config.yaml
num_attention_heads: 5
vocab_size: 36167
rope_fraction: 1.0
bias: "none"
init: "normal"
init_out_by_depth: true
learning_rate: 0.0105
lr_head: 0.00966
warmup_steps: 200
max_seq_len: 1024
train_tokens: 1064000000
MLP neurons of a small language model. Each row is named by its layer, matrix (gate and up: input weights; down: output weights) and neuron, and shows model dimensions 160-287. Each number is 128 + 32 x the weight over its row's rms, rounded and kept within 0 to 255. Numbers have three digits each. A neuron's up and down rows have the sign that makes its largest values positive.
Before each neuron's rows, "fires on" lists the tokens most often at its 100 highest values on Wikipedia text that the model never trained on.

fires on: " May", " Chicago", "C", " June", " December", "ook"
L2.gate162:141127196126147110081133069143150149147153169119065108148142131167169063093162067126102143160112073135109195142123112227113121189145130109156133133093178114118126129225134111129162090166113071076189103150077114092126089161100127106157172091179134148166090163166138128097096095161141134110110094091196127099134226098148170136125130178137158147141142118162191151134143121143124152135103
L2.up162:104106127121119135034103082122128177140093109097130073115134093135124133126109135121078154155144127112154125081144100124110123112167115149118150152063148108117171170106180091145157093127102150123131118092116154104082120116153146092150168087098133137159107201125133113109094132147189116094137159094178085045110111113089150081181157125106172125161100168165130143139137156135179166202122
L2.down162:160151146123160097179163159132146093090150096174109160150145123123117127161123136178146105068119132145139132163099153139137126130133115148148075123165077127138116093145063166097115163106146084123115165158106091214179118179086144147126136193163132152080173084151133169151159128090095113145143106163088113152202129164206172122065141074139121170116122103092144127137138140140158092072166

fires on: " S", " s", "S", " Ins", " ins"
L2.gate1161:139139128150122123138140153068113072141151090094178130117099111112197189116107118138063162185117068092179102136078103164133101116114154149156171106110131136104123096184084133142130162112130112127131115153092148169184144118153127086131181103116107199170201063081129115101108165113082084160157130167140134158157140110099095212067103105186153158150153117149056155192084129133099131121115
L2.up1161:112106129132140137168093094174131151085167136131144200118139123139110106165174139126162092109183141146132105100174132084108172146129122136138037181118194077083092134126157111100065111119141162161138162139096142171083099097154149138143120101103139117118199179101119102166125126104130175090084140116142126176135092150096138139165101061108121144117118103101072170068113156159101074147147
L2.down1161:152097166127051118108170159055149059186125136112168112123094111110167165103049075152089144142072104060155113157077083169146105152149122157151143120112132134136117115155095135117123144123163094127155139135113127120175138131113089152109126134142126182150153090104105117102116148149122074191139128178091122123139123127118068126054110163180125120140158131157077176186064130123136179094097

fires on: " P", " F", " T", " Gr"
L2.gate259:146119117125175083180130090042189117057164108148132128148120144132151101099132113054129138112153118079145122152137138154090096042078133148052126126153125153166048134115092180135065055150167133113129069104172180144078177200110102108109138187134121143154107136099173132082121142090119133144182089149112107149145094142140082097158251158131183133108155100112147152176102114118137157122121
L2.up259:137143080130188147149133103079126149119101063129144100163114154143105103035145123072131126156181092087106106128118166173109084065107164166116161178143132106160074098163084134146106078111177087080108089104153130153045162178183061154147194161174069157163116134101158113084128146105109130156132092125162137079165109162176110134145209150180111186084172114083156156121073147111129172098123
L2.down259:140204172128136149125140180181054114142094181134141124140136087135108109188080104177207123136108169159136156155139111092163205186104102131159138116144112120070194066139209114136132159119123153119140170108058118107205069104113126065117090079096116101147145114141105113165126154146149114075154145131142134124097120133101115105156038126173125120128093154140105083067207168129112098126125

fires on: " took", " take", " takes", " taking", " First", " taken"
L2.gate1149:078140125150108063078120108105152082134106108177139129114106174158175117051146174160148082108146170138167131138116126130118112149104113136169147111174120135138116067133151110138115163088122120082108092123125115127072120117114124126095132166124076139095107104138128108089116186118084127141116070115080158096147115056123128105118152172123167115104132150139158216130119114105113128078099
L2.up1149:094108122137084077087115112075163095134152120194108113089104163145158119079127165132168099149157142110144102122126133131114151145106102121156135101162092156132131074165144106162147160075166145078109086126135109146066132089076105124099127174127067133089081128113152128125117181149089085165134094142089178101119111063137152121129138172127183091094109156139133195129136135103089119127080
L2.down1149:135137161102136133099137112171105172111132146119122154141074119116095126144113126112097169168124149066114133074180055096137149133155099104160106133121093136169173183156121196119144165169117138178175184133170106124167075161184116153127121103193141118150104110105162140138145077164115130110137151146181157211134176172115142087174086179119115108101153162137118058090145167124087152177136

fires on: " and", " however"
L2.gate507:195118113206095093144137118123100077125066169123091101136093119151084132126148117116141120086125089122153111123168153074151133091162151098185124152053140150176145117120156145160150111113118076122196053137174090111131082136112089122137108111126008134099114143130153140082077162119112157134196123187127186139100103140104138116137102187072114114141108134076120149137127109164110117163060
L2.up507:180088128127151087100157183116155148170127126079167092154117108080151091113065175161125131118094095142105169088152193102140152120151162088092039167134115191130109085148144103148078080072129145156172157118146124119121104117096146121154103168114146154176119142168110087117082128120134168089152048149170144148096068130120149116090123138105122101082148106105136115141218101156084167124066
L2.down507:085085158114149110154140143101170154148193114153127160135152174169112149094138155081173132145144156125122122206046128143145177158068184113095108116138131099157118149157091154137148119138186186117124127134139086136089192112137166080099083088088152112057148158096077146159142132118090093139105133106121103096122114136121154145112091124200108181212088151155172100126132139069130125150155

fires on: " E", " Dr", " e", " Ar", " T", " S"
L2.gate534:134123103125103117161101144100097126188139131069170232148120104100115112174143166137132121168107162166122139111153102143148132106116117134174135136125156140120125103126116148072131077102101158129161114162150098066160109146086124092111078113109134152141119137103118093065158118135169083083155136133162095155135160119161088118099133098106132102124131109139171167107115072117137087083168
L2.up534:095099161110130117174102121096088105130115115097173159132116097098108139150090143133168147144104090125148133113073098176135142124138079093218110054144115115086145112138140146068092146131114181091139069177110091058157097175079114091124093095121160184094106121117125128071102051149188111091101097146125141096143212149175023139158132139145125104127154163129136167075119071109146103087175
L2.down534:111171145172122179108155164105145106126150170146132104155144170121133105153142133165128121152123121112146148162117144105156193151178094178110103124099155153094146118059177154129155162171153078153176152089126117163125092137137170190118134130120106145134163112243096164176122145128083107140122159103120129155145053131067108110136151131176153130138145069136097078119140170110072121186125

fires on: " h", "K", " J", "Ch", " j", " ch"
L2.gate1281:129110092127151063073107101095114131127161080167201101127099115139114157172126152105143145123133165160040089115149147100167124071126109094147104142127144121117092147130152088111081125106072124120183110203165210103163133103103103094071095122131138093139139170123088148152114137151120065105129126145164128132117125132110099141112089142094122128126138103096105112120142134048090107183113
L2.up1281:122131045122119052145093106086112174147130128150094162081136146156094169116127169109115198160160185109138133096097070040170121135125180102157143138184075102145089133089191111113118101093089101168192078174120103150134166083136149081129114122097117106105111116117137112147063108173129054163111106125122153134115108128078106142040114118184112151138082127095094078162116091085130149162103
L2.down1281:173100199132103173104097096090128119124151108112173101128188097103138076175160060105149098082152093133126120186153082126095146115128113158127075179124183139130172106220040113131166122154153132067128119141119133092121092099089101122104104132142134140128135111075179183113127131132164128148110220149112111162081102094100140145182159100069135105133113179083126154157164172161136075113139

fires on: ".", " and", " States", " of", "19"
L2.gate274:080110165083164091111126161183113119137134152160098150106158203102138137122160138112142130133130162144134077115105139169125107128177106141071087132128102150135121117153118135107092142116178093149154094111091137110182119143149152079131147091149109139184052094145103133145078103096188115147113106136113174091135160123092130110123167145153152124097154129107125165162077114192163131150123
L2.up274:212092130092129138172117126139129052101088171137091121101107150103170130081094120156086149136073117144156088129198150131147103095123119161116083124132117109129126148183098053077189156093091129104122135101105089106108122139141126148154165131060182089109088132167134027196106149085135087166127146138155079103080107112163128118086125121083114095138045165169078185100174081143088084115164
L2.down274:054130140093093144072166146154142138163137086087166181166139125159090096185158138096158076110163098059082126129112102143138165138142135139169150125121145136151128087135098228121085107151183131140121090131184168144070147119119095097106117104169100174143147125126147166065115131141169181114112096088101139175135116138074091124169089132204179195159196084095187123138089136110141150129164